{
  "tie_word_embeddings": true,
  "parallel_block": true,
  "lr_mult_qkv": 0.5,
  "lr_mult_o": 2.0,
  "batch_tokens": 32768
}
MLP neurons of a small language model. Each row is named by its layer, matrix (up: input weights) and neuron, and shows model dimensions 48-175. Each number is 50 + 10 x the weight over its row's rms, rounded and kept within 0 to 99.
After each neuron's rows, "fires after" lists the tokens most often just before its 100 highest values on Wikipedia text that the model never trained on.

L5.up973:56 43 56 53 63 80 52 47 61 58 37 40 50 61 46 33 69 67 58 59 48 53 52 43 56 60 49 41 50 58 46 50 48 49 51 67 63 50 44 52 41 38 55 55 30 52 65 45 37 58 63 39 40 65 55 46 49 40 33 39 48 32 36 47 39 40 39 47 58 55 67 57 47 61 45 49 37 44 53 58 50 41 41 47 48 70 35 72 56 52 57 47 57 64 59 50 61 65 59 49 46 62 45 43 20 54 52 56 42 49 45 62 46 49 72 38 54 49 62 46 55 30 47 38 72 45 47 40
fires after: " ", " (", " the", ",", "–", " |"

L5.up743:69 63 45 53 61 64 55 36 30 36 58 46 60 48 49 48 36 67 58 49 43 58 57 37 40 42 61 41 37 56 69 50 53 46 40 54 30 34 41 60 59 54 55 41 48 47 51 53 58 53 34 51 49 52 60 65 46 63 45 65 59 49 31 37 54 59 52 57 36 42 33 48 42 49 57 69 45 55 47 37 33 44 30 49 35 44 78 42 37 63 55 51 42 53 47 39 60 62 68 45 40 47 39 59 49 58 76 56 62 55 46 31 47 52 49 73 64 66 41 52 45 31 62 46 65 60 33 47
fires after: "1", " in", "0", "In", "2", " sub"

L4.up217:42 49 41 52 39 56 51 54 39 46 39 40 39 32 67 34 41 53 42 34 42 49 54 60 39 42 43 33 41 40 44 46 56 39 43 64 67 61 45 46 60 57 64 35 53 46 45 55 53 66 49 59 41 53 37 65 50 50 67 41 50 49 49 54 43 52 41 36 47 43 63 49 47 48 43 59 38 49 49 62 46 36 54 51 45 44 52 73 56 65 65 54 63 54 53 50 43 46 46 63 55 53 57 30 49 47 51 42 50 40 45 62 51 56 32 64 43 39 43 42 54 38 50 32 46 47 70 65
fires after: " ", " (", " |", " (−", "\n", " −"

L5.up1282:44 49 51 49 28 52 60 62 38 51 43 51 42 53 41 50 40 40 41 54 57 45 47 36 71 40 49 43 62 42 61 46 58 49 44 47 40 38 40 63 27 39 64 46 51 32 58 55 46 55 65 41 37 48 58 26 42 54 22 64 60 31 51 73 52 47 60 47 51 38 39 65 56 39 46 70 49 44 64 67 57 55 62 39 53 48 37 63 66 55 53 39 66 47 51 75 44 46 46 52 72 47 52 31 54 53 37 38 59 43 64 52 54 56 55 36 49 57 55 61 31 75 50 63 48 44 64 58
fires after: ",", " ("

L5.up513:46 41 48 25 51 56 32 47 36 64 59 36 43 43 49 65 35 51 31 41 37 65 48 50 60 51 64 57 53 49 63 62 57 33 61 47 48 33 44 60 52 41 46 33 32 55 63 42 46 48 35 65 73 42 59 49 53 43 42 46 60 52 48 28 62 48 42 64 33 63 54 61 45 52 61 44 56 50 48 64 40 42 34 25 37 72 60 37 54 57 55 53 39 49 64 37 58 51 38 27 50 43 47 52 50 42 70 46 44 51 37 59 42 44 43 46 52 46 37 44 48 46 68 56 63 57 54 54
fires after: " ", " ("

L5.up1351:50 49 63 51 45 57 66 52 53 49 67 47 51 40 52 64 42 40 43 50 51 41 49 64 56 59 60 49 53 41 47 50 73 48 54 44 46 50 45 55 38 60 67 48 51 46 63 53 30 50 47 55 59 51 70 60 47 40 68 49 58 49 50 55 62 48 46 46 40 40 60 35 52 72 42 62 54 55 61 60 55 58 54 42 44 69 41 59 57 53 50 68 51 46 56 62 43 28 63 53 64 29 51 41 65 53 56 31 52 57 56 47 60 32 54 62 39 41 46 50 34 38 65 66 58 45 50 61
fires after: " ", " and", " ("

L5.up659:52 30 44 54 57 49 43 57 21 39 55 50 58 53 47 40 31 50 58 50 52 30 62 59 35 35 40 54 36 47 61 49 61 51 39 45 35 57 50 42 47 64 65 39 48 47 37 56 74 47 46 67 49 29 58 47 47 39 36 70 55 34 38 62 53 46 57 43 47 48 60 70 45 45 58 66 59 57 67 60 37 32 56 51 51 70 60 49 56 48 40 44 45 69 44 34 48 53 43 55 57 55 55 38 47 61 61 56 44 44 51 38 42 62 56 48 50 47 58 41 43 56 69 48 47 56 48 37
fires after: " |", "″W", "|", "″E", "%", " Democratic"

L5.up810:56 43 63 63 46 50 52 35 40 54 40 49 35 66 63 52 25 56 41 37 67 64 43 44 57 40 36 43 47 47 58 48 39 53 52 63 73 42 34 66 41 65 52 44 43 47 62 54 48 51 57 28 50 46 46 49 61 41 76 52 53 62 38 46 40 59 42 62 59 59 39 52 46 45 45 64 57 33 52 61 63 45 47 69 50 51 37 56 59 55 57 36 55 46 45 65 52 57 60 37 66 52 48 63 55 48 51 56 71 49 46 66 52 51 56 55 47 48 58 61 46 37 56 36 39 58 58 59
fires after: " the", " Preceded", " Succeeded"

L14.up784:58 31 60 42 37 60 63 45 50 27 57 62 39 60 63 61 43 66 58 48 64 44 36 42 48 57 39 42 48 27 61 60 51 68 43 31 64 53 48 37 48 53 42 64 38 46 47 64 59 47 43 51 47 56 40 54 55 41 65 55 57 52 50 43 52 57 44 32 33 35 60 45 56 43 47 50 54 59 56 53 36 37 35 56 48 60 54 51 50 39 56 43 43 63 55 59 41 59 55 42 30 55 34 50 67 57 75 63 40 40 55 60 46 33 54 60 49 28 56 51 34 57 49 37 31 41 47 38
fires after: " ", "2", "4", "3", "–"

L5.up788:45 63 64 47 47 35 52 47 58 50 66 49 33 40 42 58 42 62 59 33 58 45 51 34 52 45 50 46 42 78 47 47 46 38 38 49 54 49 48 56 54 55 58 30 61 41 45 50 53 51 62 63 40 44 42 44 63 62 34 34 59 64 45 56 43 55 58 76 54 38 32 63 50 39 49 63 66 61 40 58 61 44 33 37 52 33 58 58 52 56 54 50 39 61 48 43 36 53 46 47 58 40 26 56 60 40 58 41 37 46 46 52 59 45 73 52 52 56 43 49 64 34 66 53 54 64 37 46
fires after: " ", " ("

L14.up1527:52 36 52 47 49 44 45 53 42 37 53 63 25 49 55 64 55 73 41 29 40 82 57 55 69 51 53 43 67 63 60 59 51 49 50 52 33 49 54 52 50 37 51 46 59 38 49 52 66 35 53 62 59 43 42 53 65 49 37 50 47 43 43 43 42 55 72 33 59 50 48 55 62 35 39 61 47 61 44 46 53 39 58 61 38 55 32 53 35 33 50 52 53 60 32 47 48 41 57 58 54 60 62 57 50 47 51 58 46 67 40 40 66 49 62 56 52 59 45 54 54 38 42 56 54 60 35 64
fires after: " ", " −", "$"

L5.up1377:56 55 52 50 50 43 39 52 44 46 60 36 41 59 36 37 41 37 39 45 47 62 54 49 52 52 49 55 66 40 53 34 60 51 51 70 49 56 37 46 67 45 62 52 40 42 40 46 57 47 44 55 57 62 58 53 49 41 46 43 64 39 62 48 51 23 46 56 43 37 42 66 47 74 44 54 63 63 68 35 48 47 47 60 39 49 44 50 51 58 65 49 58 51 59 69 49 51 48 47 46 58 63 41 40 60 54 51 58 43 56 43 49 39 38 58 39 63 52 58 45 51 45 72 59 54 46 52
fires after: " ", ","

L14.up1345:64 67 79 26 44 50 49 42 63 33 38 49 47 26 59 43 40 37 63 39 58 47 52 46 40 34 68 51 52 65 37 51 53 50 54 54 69 36 54 42 52 33 62 47 50 56 35 40 46 59 42 71 52 48 43 71 50 57 54 36 42 49 58 54 45 56 54 49 54 34 25 46 58 60 50 67 55 57 52 57 54 70 54 54 59 58 35 43 51 67 50 64 40 52 39 49 44 55 48 38 50 38 60 73 59 39 48 47 39 36 42 52 48 57 53 45 52 57 49 53 62 48 52 39 45 29 51 56
fires after: " |"

L14.up1308:63 56 60 63 47 39 72 45 60 50 48 51 50 66 65 50 56 69 54 46 48 44 62 62 50 53 63 39 39 45 57 45 53 62 63 43 64 51 44 62 58 59 69 36 40 29 50 57 49 59 44 56 55 41 44 52 56 65 56 52 56 49 44 37 65 52 59 36 46 57 68 38 45 53 53 55 45 61 48 59 57 59 31 58 46 53 43 60 38 56 41 59 50 61 34 58 55 40 48 35 28 48 59 42 40 47 63 65 58 62 39 44 53 50 40 58 52 38 64 52 47 61 48 44 31 45 36 53
fires after: " |", " ", "1", "2"

L5.up1185:66 64 51 46 71 51 44 64 51 56 29 41 71 51 38 30 32 59 60 56 50 50 66 33 37 52 58 48 52 50 60 57 50 32 48 59 59 38 45 55 65 49 60 63 57 50 33 23 61 55 61 37 52 44 53 43 39 30 53 47 47 59 54 56 34 50 45 38 57 30 60 57 52 60 40 52 46 68 58 51 41 63 56 49 48 47 49 48 42 43 54 52 52 27 52 54 51 60 37 40 59 56 59 47 48 35 54 66 44 40 58 52 59 45 39 49 42 66 64 48 63 57 51 69 31 35 38 54
fires after: " |", ","

L4.up483:63 37 74 47 50 54 60 48 43 46 62 44 63 52 44 36 60 44 52 42 47 52 58 43 43 52 50 41 63 48 49 37 66 54 44 61 59 59 35 41 56 45 53 43 62 46 50 48 52 37 65 50 44 59 46 34 42 43 40 45 66 55 55 63 48 31 41 51 41 31 48 57 37 47 26 50 67 45 68 52 41 49 61 53 43 45 47 55 55 56 48 51 63 54 50 57 50 51 32 52 55 64 48 48 57 46 20 44 66 16 62 56 44 22 56 53 41 62 35 68 47 47 55 71 39 46 50 63
fires after: " ", ",", "\n"

L14.up702:52 53 41 60 56 65 39 38 52 48 62 50 43 52 50 33 62 58 64 37 36 57 40 43 73 41 51 49 33 44 52 36 57 43 39 59 55 54 52 53 46 43 27 44 47 43 50 61 61 45 55 49 53 23 55 47 33 41 47 38 55 61 46 38 50 42 45 41 35 55 49 64 52 43 58 56 43 54 53 37 54 48 63 49 35 69 52 67 37 60 42 38 47 62 50 46 51 56 50 42 44 36 30 45 44 48 41 57 54 57 34 59 39 38 56 69 46 42 62 55 46 55 52 43 45 49 39 46
fires after: " |", "-", "|", " by", ",", " B"

L3.up508:46 46 42 42 35 56 36 46 68 42 29 49 47 59 64 53 51 50 60 43 51 51 53 44 54 64 55 62 57 38 50 58 49 48 63 57 38 44 37 55 38 59 64 43 47 49 36 42 41 46 53 73 57 46 47 80 46 52 53 40 40 43 37 68 57 42 48 68 58 46 67 56 65 72 51 62 58 54 46 38 61 55 62 56 50 37 55 76 36 62 38 61 29 45 49 33 72 55 41 57 54 49 51 39 46 52 51 37 41 63 46 32 39 64 49 42 53 51 60 57 43 43 41 50 30 59 37 45
fires after: " |\n", " |", " and"

L5.up409:59 50 46 50 36 45 47 41 52 33 46 54 47 57 52 39 31 45 40 64 56 56 57 41 49 55 74 43 34 63 58 46 53 57 36 69 51 49 52 58 31 36 56 45 48 32 68 46 56 65 41 29 31 63 59 49 59 45 47 46 62 40 58 46 53 45 51 49 48 62 47 66 26 48 36 51 42 53 45 67 60 70 41 54 43 55 37 48 43 56 29 65 47 35 44 31 60 65 47 47 44 59 73 53 51 44 43 26 59 47 52 50 55 63 56 41 57 53 58 50 34 51 55 51 53 67 51 53
fires after: " |", " |\n", "|", " Rating"

L14.up917:60 53 54 55 35 41 34 40 50 65 49 45 45 43 57 67 26 62 53 46 70 66 50 68 57 31 61 51 35 47 59 39 26 34 53 69 35 58 45 41 51 43 55 57 57 61 39 50 45 39 57 45 67 41 35 46 58 54 56 56 53 57 52 46 55 33 40 40 41 69 43 32 42 50 40 59 42 44 43 55 56 49 49 52 54 70 54 43 39 53 54 77 64 53 49 64 42 41 64 57 38 39 43 48 28 57 35 61 51 51 37 64 37 43 63 52 59 57 49 53 61 35 51 65 49 75 47 59
fires after: " ", " (", "–"

L14.up936:50 43 52 59 66 58 51 48 49 58 50 60 69 53 48 74 49 58 41 41 51 55 59 74 37 29 54 60 61 39 50 41 58 60 34 45 53 54 39 61 54 39 51 32 38 47 62 49 41 50 53 58 50 47 44 42 35 46 45 36 49 46 53 41 51 57 70 44 55 58 51 54 48 36 45 72 65 67 51 43 71 57 69 44 48 42 41 42 54 47 59 61 43 64 54 57 57 47 67 41 53 51 60 52 58 50 63 70 53 32 46 61 58 46 49 51 42 56 51 41 54 55 47 49 57 61 53 41
fires after: " ", "–", ";", "200"

L5.up176:55 28 46 57 44 55 42 61 57 47 68 56 60 43 44 37 43 43 44 44 49 54 64 47 37 42 55 57 51 51 54 66 64 45 38 44 24 53 29 56 50 48 62 35 32 39 42 47 60 56 56 58 31 55 68 62 51 50 55 67 49 51 71 42 59 47 44 52 60 50 63 71 39 61 34 59 55 58 56 58 42 57 51 48 31 37 44 80 51 55 65 40 42 56 56 62 41 63 43 56 66 37 36 53 60 51 59 31 61 69 40 47 46 60 67 41 58 40 49 55 49 59 66 42 49 54 45 38
fires after: " |\n", "″W", " |", "″E", "=="